{"num_hidden_layers": 11, "hidden_size": 384, "num_attention_heads": 3, "num_key_value_heads": 1, "head_dim": 128, "intermediate_size": 1536, "vocab_size": 8192, "hidden_act": "swiglu", "norm": "rmsnorm", "norm_place": "pre", "norm_eps": 1e-05, "positions": "rope", "rope_theta": 2070.0, "rope_fraction": 1.0, "qk_norm": false, "attn_scale": 0.0884, "bias": "none", "tie_word_embeddings": false, "parallel_block": false, "init": "normal", "init_std_qkv": 0.0253, "init_std_o": 0.0054, "init_std_up": 0.0253, "init_std_down": 0.0027, "optimizer": "ademamix", "learning_rate": 0.000311, "lr_mult_o": 1.38, "beta1": 0.9, "lr_head": 0.00601, "warmup_steps": 269, "schedule": "wsd", "decay_fraction": 0.758, "decay_shape": "linear", "final_lr_fraction": 0.05, "batch_tokens": 65536, "max_seq_len": 1024, "doc_mask": true, "train_tokens": 757100000, "max_steps": 11553, "dataset": "wikipedia_en"}
MLP neurons of a small language model. Each row is named by its layer, matrix (down: output weights) and neuron, and shows model dimensions 0-95. Each number is 128 + 32 x the weight over its row's rms, rounded and kept within 0 to 255. Numbers have three digits each. A neuron's up and down rows have the sign that makes its largest values positive.
A block is one neuron, or neurons of one layer that tend to fire together. Before each block is what it responds to, as a language model described it from the Wikipedia text at the highest values.

Plural nouns or plural suffixes naming groups of people, often sentence subjects, such as employers, the Austrians, Democrats, troops, protesters, players.
L8.down204:077124133108190159176158066116121139144125143100138102111114127072100067159069102132122116125116083132107150098103194141109160112129073143159113106131213083137091106174183138197165175117138126110120123153190108125126107163124152078159115138123099129126153150158114072147115136130138089145
L8.down226:128108189088141126112138144109111124085124094083126107188135127209180167182156123127142120083149180122127115190086124153122163133082183129105062173121163138147136115164144153111136187135127107068154101098135142107077133128145151162098131099107147131129153085179203127091135115172140156214
L8.down428:100175108112154134136100116084157199097101142111099169158131126122149143167112210162136148166097101071107147149173187094135175151143142135101158166093166132199135152091143122147114153120175160145137104108122153156095167068169108144118085077160141113154115108158143157102136171124170159088
L8.down439:141143187138124093117089123095088140171148120130132074134149185173141153101161136160089219124153157073117141102053144154076116115191144158156034126150116116069125153194189132133119108127200113076113144107084077089138104186047098138092097132123106131149139135170111110153057193181107145175
L8.down462:104163077158103154077137110135090080082091100090159151066132090138087121138125138093120182169181099150082110149098166158159118093131089084110112121125122141136026097109159086177129093132161146190159128169107152112174121100115157107150139090130187180111123105131146102105088107135165085176
L8.down805:142112152153155094160095098042113156072173123075113126087106152096081098084073118164162104150106152142147105116130169115186138151173106167049156092065101078142134156126186121159118149129094166126128126156112141087145110122097153129140163125056146193105119089145175122128151151118171178087
L8.down849:074156126125095118122160141115115101107124147137185098112153174097177141147135178154093170174087047127101189084147150147159151117174153083138156156233193152122146089111085151180123134147176146069097156040135186178135122110073073133077160114128164089157133105122199158173108140139138132084
L8.down1444:149143147082148100144103113185145145090077122125122193084123088100124078127133065170143113121131105126137106103153119117125173107125172100104112119195119143171156107136105135133111088147202126120111157132053113153172098091133166134153142135095139122103108104121149172173167135105118194105

Country, state or region names (or their final word piece) ending a place phrase, often after a comma: Bavaria, Germany; Minnesota; Gambia.
L7.down20:082096135150133084127103125069091113145153052134151146178119181086074098057104141152101073166171108143156145093111170117127079139119164114167191167072109129120113115125147141125115137166127144136100137122093110075123143102120132105125169109176093146112076136102129189127074127122125142123
L7.down236:187114113097101140168186117092173164098123119159117107130082063105101163163156149146146142169106151102159140118058167095147091105089109083122112141163136131148083223091155103086162134140098110154090079135125089142152079130109107123099125152110199076162109105111151138120081155176131137148
L7.down289:092082169107149185151077132159115117126106159138141080125136088211135143162101136209117172133141136089066148114166132148163093183145167166135180134143147083129167080125124136107130108133119188045140139130116064125078109138141135113097113104147086131128147098105083153165118159138111140106
L7.down305:129133129121100117134154172113084093107135080045156169167072101093069134165134124174188091134151061084099147097120116157116072101180187158162120088116135154138166129125127102123081083084144195107112153108071116101177122116099129093202131101162137190135162093133172131064126111110151171180
L7.down825:140122111098107120143090128182094118092137152149152114130098136132164184089128123145165084151114186122150178124108149147086125135135000114084112138164045149127172156163056155104171133096094096136164090124113123104146158168127154067165124113066133128142113115083135140167095136124126127134
L7.down959:130071173132155105119123133152108167142098112073113107120111125158076173125124134145173162100152117066082122126162111136181105120133084117193099162099133157141084181134151139147122109107079147095141108109089119133104105100128104121128093102118194169156114108100142064087101118159142130164
L7.down1238:099102132082086145176127146198117128091074142125133126175166110129111161125125149142133162152102091135110136113150109236159086121043121154149152209130100070129114128078118164153089117118117162145095123143117159059082138155123103065139145108112113172115162150104167135152060177118113109116
L7.down1463:093115206127114139129085126158120087050142117081143169106099158143173150061122119082118134108148114175103102122106101131142125143134121074151130126132135148143151105224170135102149134132096156056155128100125133141051104099159165117100103079141158113099113157111139153105103083095153162093

Fires on names of countries, states, provinces and cities, often the last word of a place name or location phrase, e.g. Vietnam, Utah, New York.
L3.down1193:169149130136081123170151178176154080130113101106109159140085114114143164079091132131119130136183131134142172102089136180083166144082103113148126153086142147177176132128137093111132176107141094120128161197131102104140120154110129099137087101153094156158054094109124115162045133099107101103

Fires on the space or digit just before a number's last digit, in tables, years and track lists: 2005–0|6, 20|1|5, | |6.
L8.down96:128114174076087127187123099139116137132115071154145111096141097121148178125107106063084106059085060158152159199088091180096123157156087159142086155163143137105139103118137072178062158178162104140151117168104073133109122120136098133157147136089158164152078069113086098127089193160160096081
L8.down679:083149085148152145129108159109131142117177111095112073158170132057135140145101124110114122179118145143113143138154103116121183150137124078126177225097126165097103095103123147074088104130147073128087135145090178156143122158170085134097139098187060102110108101135119143150144092144115143121
L8.down706:136110123072160154120140145173145142130112103134117155173121149146102102124115133151173148141090145150188122084135139093154158081138138128153078198114151152108194089128129143124086130137075141160068090099101144114144110183083141074119170110185063078122170102099124130169115155100141113099
L8.down823:115141054100139133135144058087166131149130152169088164153148114085186126120154133088154117135108102094102123089163076120156079125123161061107137141112093156092136137122090137113131094109136144114144131152137180063157160141116171135121081124138142176128016160189118136126209133151102097110
L8.down1107:139180131185115128092125162080097106147145115104112107130095069143156114098132127122143098139111115119082196083119090143117093092171115152105176109136170138065144152132089226121070096175167108124128106137218104119140163147158126160114149142127156160109128144122178166112104093143132124126
L8.down1238:148096086123159141181139115115223135112127171206111111128187093083117144111134135174153121094069112069137151092120130135156119105115132109186102094157036150139133111106176118140159112077103119036155132109124111123126117153138114104083104151112122110110110145167140143087078111096093136180
L8.down1336:085092075119142135098127117149096086173181078108076105111131173141138124121155139163090192148152118126112095150142115146150099124145149080128164093158128117130114138053141103111112148101150103156132163121120112042159109177175129132154103129067132194120187159117154128112112110109087047078
L8.down1482:120104080105161152155118096159088077154115149116123150119143079127107178171125093137149123157142138110099115064069130066141119162205142099128102112068149134080121159140086131146175137158196136119127090072149151110077135192157174183106185171089110139096132176150145158109086190096125135125

Leading or middle digits of multi-digit numbers, and spaces before them, mostly in tables and years, e.g. 19|8|5, |4|1, 2|2|5.
L7.down251:139082116130134142158103131123168101115106151185134167109127101163145163111092176094120141146129100136123162146154171164102120156140085081068101081115119155098159091088102079155112148165118059202113114109103174088087122183124120136085132176131089120149147109100105083082147081155125132145
L7.down453:126124107162117074118119117081143120152203143161117047128090079140125149087090128125104122195083088124117153155026091171084149160138141076115121135126178082130115148106153129140140174067124172145145115165120104142059152158072125101112074189132122161130164166192147099203221090073138093116
L7.down620:058069035112151077101135144129084125152108090141093126115118112134103091187096155144098101121116147100103134152139159173105084107127182139118072100139113132091170142108093137153133081138191057075126130126164092135120115084164163143141093109117114063086117132078123126121158148108088144130
L7.down750:122079129121139189132137085150136151105110162128193085121128125127150154193121138169176116138072198124163086148075081059114068110123178121127097108138126165106130145152122079119150121152140170113132131156099145129128128144068176121102137174121172095132202125131148148095103122111138093145
L7.down1002:053032095090120153149159153122160130107118138076143131119120129137157149140087209146129115076082072115126134111131166192166064125163069172143093141133140148143162146079086118151128116133172092134123161131158135111167086171162123136148085159076137118107129183153114140163035095077093181075
L7.down1024:104089173098117178152208092110118115108169146159112092068112136077152078197093155137103094094160146119132130118121093150146143123118163075151089128159150140114095103173159121168141091156148148123147168074086097158159114094116185153151112098132138145150161094182213103158097126136092141143
L7.down1061:172149104084139137149149114132142128102159071114148099127123126120150115153120154118082153101172188193185106148168123169134109113172149087126109116097187137070194112186147111139153115152122133102072117137175113067096067072112133170059155172147123114110120105132139122075155108127160198100
L7.down1241:144086119154088124167140087121135044149155182132086155139159141097178094078115107108127086117155100203138103137135106117117133118127106158130081115132076052095128097090148126135118171126097137163149173155115089102087140092137168164079167120101095144127098160155128114133180110166148149068

Final pieces of nouns for kinds of people, often agent suffixes or plural endings, as in contestants, villagers, riders, composer, parents, people.
L7.down155:166105165145175162133150117160123145085171140085100125108113145130127141114154106123099176127121171153130152130102135066113110143105046162094211125098202123117158128181084132077145113180150140127131112124059145089128178115135140147127130154102093143139142130158109130165072145154066150106
L7.down591:121114136150057108096064099122070146141105097152162098117061098121132116139127131183150150156127120100179097187136107128138079130146130132158202141072154110148127178079212102169122150153144126160092100077139192088075098155135100105121098109130129116119123119131159144180120144150110105130
L7.down643:183083084062064114082098109124092097132119170137120157092166112065114109099149103132104127144191139126162098160163127159198150126090117149161161117123176114095098094124127138175144134161116165171184095079098131176092140088116143161079170061130100109127116135148159124144111090136096147069
L7.down916:099116089181094168093069109108150162095168134103117140123166092151155078137068145127101164132187127118128151125129106150131180148146105144042093198120134106121144148123187130159128154150115072194157149078156099115089134146126128160111157166109142120171137139150157133135148131129145191105
L7.down1093:119153153127109137210089128171115161228130136115120061132157104096127111068085207133120078176110136141077110129127109175124147131172122128139111128160172112170097171187086172105171150144117154144109101121144113110129102140114149132111075131097067086159148188161065146136033154143110111100
L7.down1127:144144105095141137104123109149149190096082175170130135174077100150076109177141106128114167153159129118093098129133138096170144123116154110175147121122153143197151101121168173129157092100113093116112104177139071171157134099109093122107195150148144083099071090089134120179050132175091126103
L7.down1256:135169152135111167152099114118116148121069169133079138060104105093067132168108160116134125095134102151089095188106150180134154118106137148105113114160192133140110118092168146143179134151149122129148086094054135151220120126128150109067162123114091138174110102124103109132134078123123132110
L7.down1466:135168087129122152144109144118096140103162186097140128127117064065044103143136117137122111124135101118168091134122116111110136123116136127125141108107094137158129123140183105154130126185154119124140175093090131107123112141118145087123200126148140089141107130140158096122170111124146211093

Final word-piece suffixes that complete nouns for people or agents, such as -ors, -er, -man, -ist, -ian (collaborators, instructor, Irishman, environmentalists), plus some name endings.
L3.down913:161166111132189124211172068137140121120178111157121158138125124134148114124105123122149093128080153106076154103137122150178097122126160098121108124098162082147196123131081128121109083131147087155115097099163151118162162116154114095117158097108118147144102129132123157171135118105070107164

Mid-word fragments inside names and longer words (No-vi Sad, aper-ture, Ne-pe-an), plus spaces and digits that begin numbers in table cells and statistics.
L3.down460:133107109137094173085124085157132134133096102136170078108126117124069152122173116073179159088135117093080130104168079143171093142188173147129145153131169162188132141135087077161082126127169107166107143119134137121153121112125070163156149101124102096103093159148091112162096137135103144121

Final token that completes a place, institution or event name, often after "the" and before punctuation, e.g. Mediterranean, United States, World War, China.
L8.down825:127083098132033160088161089104060108124155139091117082109119105105112137119115125138100131081193136146096167067161149108146084108162062199137141189172140116167129135078165159126128114098166099127050140119173121108077157130110158166154154091123162152093119116131130123093117086100125129135
L8.down898:069160153135105120158094113105081144099106158117172146148187115113129096084111148115152092095124086114130138115124087117134097115145141150116116100170119139137069106137135094126095136081059124161148098139172199108079113150180130093088121088129089162140128131144095135053119087155141131119
L8.down1019:120103048105114113051139098138129111093108098146071157127154076182136097099176117211141131122091126123165119113090103094125125159105114159101128201151172083098111153139141105157174173085127173153108072118138179081103120119104137160129133107112123137133138143151174106147110114127138121148
L8.down1056:042068116143131169095093153142145069168106118149105114097119165091122103115149096140048145097139164154114162148105107107092123069080122119093103105106156084063114126107108139142078084134192143111098117126155095179130128158190146051159107093105153130112155048076143109160168150085108141102
L8.down1071:164144121151113113105165176106140108133041061162191092085104091170107146125092203134069199083166120096115131135134132106136109110129086117084116088162092104082151107076151136106136144151109130125161097086138083158144103120143184082089155126085120135117078157093125110089122142171106137184
L8.down1072:177086071089148171142153115107177077147151110128113095102161117137113154125089167127136143098126116102119140081143161110145115161086096086119079089103140132167136119137153105122119188139163140111174103140127133112106151189118062102134148092141143141111145140147141130184121137059141133129
L8.down1127:105171143154134133065119150130073126153097115118130123084131138161051163078123143148169159131174148105154116123133103141170099092114102132151123117117124053152115183087172145126163167090114161125137096105193136100189169123140179103221164116126165164112198118139116161124168176097159117110
L8.down1266:106124164149118140129147103166213136100076132077105170176120133174098151103099149139170114162136146143148147139165135148187059155130144098121127124131163137137099173128131149093172135109119125127089114158090094103171119106082142113117030119142159154116143103131191148074110170143162133088